Weights of a small GPT-style language model, trained from scratch on English Wikipedia.
Size: 13 layers, width 640, 5 heads of 128, MLP 1280 tanh GELU, vocabulary 8192, 53.1M parameters.
MLP neurons of a small language model. Each row is named by its layer, matrix (up: input weights; down: output weights) and neuron, and shows model dimensions 160-287. Each number is 128 + 32 x the weight over its row's rms, rounded and kept within 0 to 255.
Before each neuron's rows, "fires on" lists the tokens most often at its 100 highest values on Wikipedia text that the model never trained on. A number after a token or word is its count.

fires on: "." 67, " |" 14, ";" 4, "," 4
L10.up242 [152 139 118 136 138 185 122 120 123 106 126 108 146 129 184 179  98  95 143 115 152 152 139 127  94  66  90  92 109 103 232 113 184  71  95 127 154  78 105 133 151 109 142 120 102 156  90 133 105 188 105 106 146 150 146 146 123 100 164 149 129 123 116 164 109 123 155 162 164 135  80 124 124 123 134 128 161 111 109 115 102 153 169 153 118 152 108 112 136 131 127 180 110  84 143 184 155 183  93 110 157  59  67 147 100 125 140 120 150 142  91  99 113 112  98 150 105  95 139 139  75  96 184  96 138 138 180 161]
L10.down242 [105 122 183 148 180 129  72 130  95 176 160 130 164 121  88 111 112  73  74 184 148  87 190 185  77 114  68 140 128 115 166 132 123 157  79 148 103  79 103 115 158 125 165 122 110 140 115 154 120  84  73 114 139 126 143 131  73 148  93 162  91 165 123 118 110 128 186 138 151 192 134 161 126 143  74 134 125 118 143  93 114 138 149 157 173  68 140 140 176 133  85 126 128 111 142  99 120 113 102 103  91  50  34 124  96 161 106  61  71 161 137 153  85 119 144 111  58 114 104  83 152 126 150  93 135  86 171 125]

fires on: " |" 50, " in" 5, "s" 4, " Center" 4
L4.up1099 [136  98 156  49 160 136 137 124 150 173  91 157 134 118  79  94 157 118 108  85 161  98 141 106 111 129 130 151 138 112 109 167  90 169 116 146 202 100 137 122 138 150 170 169  90 118 160 114 105 168 131 148 170  73 106 104 132 145 157 139 156  51  95 100 191 160 123  81 140 125 157 203 143 151 107 184 101 175 149 165 132 128 124 124 116  78 156 152 144 112 123 160 120 201 155 107 124 102 153 111  79 153 130  97 160 174 118 121 180 158 124 138  66 163  93 101  98  88 135 164 129 151 127 153 128 104 105 145]
L4.down1099 [175 107 132 113 152 123 144 129 109  75 144  66 132 133 132 121 102 145 179 150  83  95 134 126 148 128 110 129 176 138 189  71 143  90 105 146 104  87 159 136 134 150 107 149 183 120 163 163 152 208 133  98  96 139 131 177 124  96  72 145  78  96  80  92 198 181 152 185 177 117 185 105 172  72 112 110 194  88 151  75 130 103 101 101 125 120 134 133  84 110 122 125  79 129 102 132 147 130 103 107 134 113 131 138 118  87 129 163  87 144 144 123 172  92 221 150 111 127 184 109 127  97 158 142 119 131 165 153]

fires on: " |" 32, " with" 7, "z" 7, " −" 6, "ń" 5, " Goals" 5
L3.up981 [100 174 127 142  93 107 162 111 145 137 108 122 186 150 174  98 136 167 121 114 145 108 145 156  90 123 143 129 101 141  51 139 100  59 196 106 123 148 121 120 130 144 123 116 118 157 141 134 182  87 103 114 119 210 112  89 109 131 168 141 100 117 109  83 133 142 106  75  88 159 105 126 167 131 159  70 133 141 138 133  91 129 160  62 173 134  93 139 151 160  78  98 121 187 166 112  89 105 194 124 118 120  94 168 130  67 133  91 175 199 142 107 164 142 143 163 149 163  98 128 133  62 163 139  64 132  51  70]
L3.down981 [ 56 182 114 145 132 128 135  84 121 113  91  88  95  91 158  70 153 116 133 100  84 155 199 106 113 110 163  86 141  97 131 136 140 106 111 134 128 195 103 114 117 126 133 156 168 140 130 183 105 184 119 129 162  92 167 112  99 154  88  68 169 107 142 127  88 144 151 135 104 155  96 126  81  99 159 123 137 138 110  92 158 151  87 115 173 111 151 142 138  95 113 162 151  59  68 101 114 100 124 167 194 140 116  60 146 140 143 107 113  89 142 174 120 164 144 109 121  68 162 117  86  94  68 132 133 118 158  65]

fires on: " between" 18, " by" 13, "ing" 6, " which" 6, " both" 5, "Z" 5
L3.up801 [156 171 176 171 181 137 107 153  87  93  88  89 101 170 136 137 152 173  76  98  83 122 180 111 161 127 103 147  92 136 151 153 151 129 121 174 114 112 110  67 126 189 134 129 155  79 184 134 163  25 147 118 132 106 133 139 136 102 182  54 129 149 119 138 131 131 116 140 166 117  57 117 149 112  52  84  88 131 187  34 146  70 196 113 143 119 130 122 149 106 111 120 119 149  85  83 159  52 151  78 128  84  98 152 129  80  91 114 133 147 199 133 131 121 140 144  96 120  65  97 124 109 115 123 112 142 120 154]
L3.down801 [143 143  88 153 117 164 113 148 131 150 137 118 150 105 168 173 178 165  79 129 101 132 107 151 138 127 160 180 161 157 111 156 116 143 110 111 149 168 164 162 140 164 181 140 169 136 113 170 139 191 104  87 144  79 103 103 134 191 138  99 123  85 170 177 112  94 171 144 169  89 108 139  79  91  85  85 143 159  91  66 148 212 162 133 140 159  70  86 147 132 164  85 120 113 182 124 123  85 158 140 176 123 162 125 130 147 166 126 153 109 117 148 203  55 115 155 158  80 129 123 113 147 128  83 122 144 154 121]

fires on: " at" 42, " attend" 7, "ed" 5, " joined" 4
L8.up7 [ 93 129 102  53  91 128 152 137  69 117 138 131  99  90 156 159 103 123 102  78 143 116 147 160  82 123 142 150 190 194  90 102 130 166  98 149 140 191 118 125 119 169 158 196 186 115  97 147  98  98 148 178 136  89 139 122 110 156 149 104 151 153 158 147 137 156 141  56  99 138 175  88 112 140 100  90 124 120 151 206 122 125 115  67 129 153 197 164 127 119 108 135 133 175 157 135 147 168 101 103 101 164  92 117 165 184 177 152 158 157 151 137 151 110 147  48 157 142 181 121 127 119  94  74 115 180 107 122]
L8.down7 [176 102 161 127 107  60 144 158 150  64 134  64 150 122 144 161 135 131  98 117 132 156 132 180 163 100 102 158 111 100 115  85 178 143 159 119 132 116 134 149 142 109 161 180  93 150 132 103 159  93 112 108 114 132 118 159 134  78 127 131 142  97  80 113 127 108 102 135  95 146  87  82 110 168 146 182  98 129 127  82 173 111 107 157  75 134 197 127 142  75 129 120 138 154 121 182  87 125 144 138 141 123 164  78  71 166  62 212 106 118 103 126 143 148 126 118 100 149  90 157 113 110  83 187 137  93 125 178]

fires on: " to" 19, " of" 19, "-" 10, " in" 6, " with" 5, "ly" 5
L4.up591 [133 144 168  89 121 116 132 161 102 114 183 154 141 136 129 124 143 134 189  85  79 147  95 129 103 142  97 134 104 117 193 128 103 125  86 140 119 125 126 132 121 137 110 129 133  66 164 151 188 116 101 135 126 150 144 144 132 134 139 130 151 104 182  67 128 133 174 161 118 142  68 145 174  81 113 173 129 131 161 175 119 159 114  95 145  84 135 186  83 149 223 164 141  95 147  57  38 143  52 145 119 101 127 164 166 102  85 124 121 130 106  74 100 100  96  99 133  97 121 147 132 236 128 149 138 156 129 120]
L4.down591 [129  92 178 126 154 138 121 107 121 156  55 120 150 107 136 151  72 110  78 141  44 155 169 103 152 158  68 122 107 170  78 117 139 110  63  89 192  80 174  96 115  86  59 134 155 129 134  84 137 129 117 131 103 123 100  74 136 120 143 115  81 107  73 177 158 115 214 112  97  88  82 104 103  83 141 104 146 154 137 104 148  95 127 124 105  85 108 151  50 129 131  97  62  85 198 112 142 124 106  82  66 141  75 122 115  94 127 124 135  44 117 196  94 185 138 168 174 157 119 137 157 162 175 135 181  96 128 103]

fires on: "–" 26, "'" 9, " te" 6, " (" 6, " Ku" 4, " |" 4
L8.up326 [159 101 104 132 186 130 115 104 137 106 181 145 154 166 144  97 136 163 135 124 198  94 146 130 107 105 126  81 100  64 104  90  89 136 128 172 127 152 114  98 134 151 141  79 111 125  68 112 100 114 115 119 152 119 157 147 150  94 153 111 136  95 134  57  99  98  96 155 190 147 153 142 130 132 167 140 117 113 126 176  69 168 124  74 113 127  54 120 108  74 133 143 116  88 158 161 146  63 146  36 153  57  78  82  98  95 159  80  96 105 104 102  98 123 110 112 142 134  89 106  97 106 128 101 112 156 113 107]
L8.down326 [110 133 140 160 111 187 100 153  84 127 121 138 111 175 145  96 142  64 140  95 144 175 188 142 114 123 165 106  96 162 125  91 129 156 119  86 174 196 167 143  70 176 115 168 128 171 148 136  86 154  93  88 176  90 161 109  97 106 125 112 155 108  53 146 134  47 135 117 130  91 113  91 119 140 158 123 137 107 168  55 148 142 102 117 168 175 128 117 153 124 110 152 129  94 123 111 105 149  86 170 141 103 104 140 156 139 122  85 147  90 136 156  91  75 151 109 135 110 112 126 156 130 132  53  93 139  86 127]

fires on: "." 18, " and" 17, " with" 6, "ern" 5, " in" 5, "t" 5
L3.up3 [152 117 173 127 132 147 202 119 119 148 171 101 139 168 167  81 119 133 117 113  84 136 161 116 140 138 148 141 127 118  60 134 170 147 127 131 119 162  59  89 111 144 131 116  85  89 121 193 133 153  96 213 181  85 124 134 125 129 166 135 120  85 133  99 143 141 173  88 177  81  92  77 171 155 136 114 109 176 123 136 159 187 122  85 142 103 121 151 111 134 220 110 170 119 118  74  59 127  97 125 141 127 119 133 115 128  62 140 129 145 111  99 184 137 137  91 136 140 140 106  93 184 156 157 222 152  97  74]
L3.down3 [105 149 204 126 132 104 150 109  84 103 138 122 113  96 121 126 182 126 104 130 135  93  60 140 150 101  75 120 114 177 115 145 143  76 151 135 145 103 133 129  95 117 105 119 156 108  93 174 143  97 157 104 131 141 140 115 152 158 166 121  86 182 144 127 136 110 112 157 141 110 141 159  91 141 157 167 190 105 152 103 106  71 116 144 167 118  63 126 119  97 130 129 122 165 170 160 151 140 147 111 118 136 129 175 136 104 201 101  97  84 113 139 142 197  88 127 116 136 135 131 115 135 106 138 185 167 130 125]

fires on: "s" 43, "a" 9, "." 7, "K" 4, "ium" 4, "S" 4
L4.up658 [104 132  95  97 159 123 103  83 211 127  80  63 116 125  93  81 116 144 149 158 122 139 105 130 123 191  90 151 120 120 198 165 145 117  46  75 124 139 136  97 149  97 139  65 138 162 162 146  96 109 138 130  87 154 134 153 126 155 125 135 122 115 171 116 135 109 115 116 138 113 119 132 170 170 157 171  98 146 121 184 151 143 147  84 162  89 146 130 139 120 144 175  72 176 124 136 127  87 166  47 155 120 121 180 122 164 142 119 121 103 155 103  88 106 183 102 116 157 152 188 107  91 179 151  95 134 118 102]
L4.down658 [159 132 181 149 114 178 172 147 111 118 137  76 136 108 121 108 117 160 160  84 106 131 145  85 145  61 143  99 118 110 116  98  92  82 197  87 152  95 132 123 106  86 162 167  82 154  92 144 117  69  86 104  97  94 122  92 135 109  80  84 172 129 188 152  78 176 123 103 101 133  86 144 122 156 121 121 153 129 105  92 155 135  90 166 157 132 140 135 131 163  99  99 176  79 149 120  97 146 123 156 131 123 157 145 105 150 133 116 148 165 163 101 197 107 119  86 138  92 139 114 120  79 157 182  74 153 192 105]

fires on: " |" 35, "." 10, " and" 6, "–" 5, " with" 4
L8.up841 [161 147  80 140 138  69 145  71 128 118  89 112 146 140 115 162 147 125 110 118 163  90 202 174 156  91 137 107  82 134 183 151 101 106 125 132 135 108 185 120 120 107  88 166  59 150 106 150 116 150 158 122 152 182 112  61 103  74 149 184 145 128 139 114 115 166 122 163  60 129 147 135 122 151 160 105 146  83 169 152  75 120 128 112 103 165  68 138 101  72 135 109  92 135 111 142 129 118  95  83 166 121 103  63  83 127  70 103 149 152 128 142 158 145 132  75 175 164 145 100 149 125 124 118 127 157  60 134]
L8.down841 [ 78 180  81 142 142 149  80 162 119 140 139 131 117 121 151 150 133 118 128 129 118 178 123 117 149 117 119  69 184  67 144 127 115 154  95  83 125 122 107 142 119 180 137 150 170 118  88 152 155 103 106  98  74 112 103  91 177 107 141 139  96 101 136 131  80 156 209 165 165 140 161  91 141 101 107 166 144 119 189  20 149 135  62 145 128 128 174 148 168 129 139 178 151  89 124  84  52 139 102 114  81 104 118 108 122 116 172  90 109 134 105 120  48 180 145 132  94 109 107 142 126 136 128 120 167 111 102 100]

fires on: "s" 21, "-" 15, "'" 9, " European" 7, "K" 5
L3.up266 [129 160 133 204 160 176 124 132 146 125 142 105 170 174 111 125 109 129  50  83 119 105 111 109 145 177 115 160 150 137 129 144 130 140 162  99 105 119 132 103 140  97 142 153 141 135 117  88 146 190 190 167  75 177 117 149 126 154  74 107 133 163 106 104 114  97  78 137 108 126  53  66 225 107 171 150 103  76 163 170  86 142 156  94 152 136 184 161  91 131 140 127 106  88 168 125 151 172 162  87  70 135 126 154  46 139 124 110 123 137 112  86 126  88  92  97  72 118  26 216 139 156 141 114 178 128 205  87]
L3.down266 [ 94 112 129  46  86 181 142 128 101 147 132 121 109 174 163  98  81 170 132 144 120 147 152 129 148  94  80  97 155  95 152 115 125 182 139 161 127 172 155  99  56 123 162  86 109  91 183 109 126  65  77  96  88 128 108 140 112 151  90 146 125 136 176  84 146 164 120 186 124  92  90 116 113 160  85 137 167 240  93 147 171 112  90 105 146  82 136 148 153 133 108  94 199 108 135 150 137 141  41  90 138 145 150 133 144 122 136 155 142 121 126 130 140 166 118 146 170 194 149 123 134 137 141 147 122 105 126 129]

fires on: ";" 27, "ing" 8, "er" 8, "s" 6, "e" 5, "Z" 5
L3.up519 [126 150 130 160 133 101 198 189  69 137  77  92 143  98  72 165 190 202  80 150 127 148 178 139  44 119 122 116 135 133 152 124 107 105 137 162 124 155 123  55 162 118 133  81 109 111  93 139  87 141 157 132 148 110 184  95 136 187 155 156 103 126 150 177 166 129  86 138 127  94  95 148 129  72 147  91 153 135 166 144 157 125 129 103 137 162 145 159 133 124 208 139 128 115 149 171 149 150 107 141 180 165 102 148 100 136 110 212 141 147 133  97 104 202 138 140 147 114 178 125  80 152  97 112 115 110 139 157]
L3.down519 [176 110 143 128 133 153 118 162 163 126 129  72 112 102 130 141 159 112 129 112 131 126 113 142 158 116 147 152 106 111  87 154 136 157  86 128 168 131  87 121  90 191 133 132 199 152 170 138 136 139  68  95 150  99 165 108 138  68 129 142 129 132 208  88  77 155 141 102 208 118 113  95 124 146  82 134 174 161  67  90 132 154 133 168 112 145 105 122  60 174  69 149  82 107 144 163 107  99 137 162 119  98 134 133 160 116 152  91  83  91 126 135 130 123 128 110 145 127  76 146 162  85 166  93 124 157 147 147]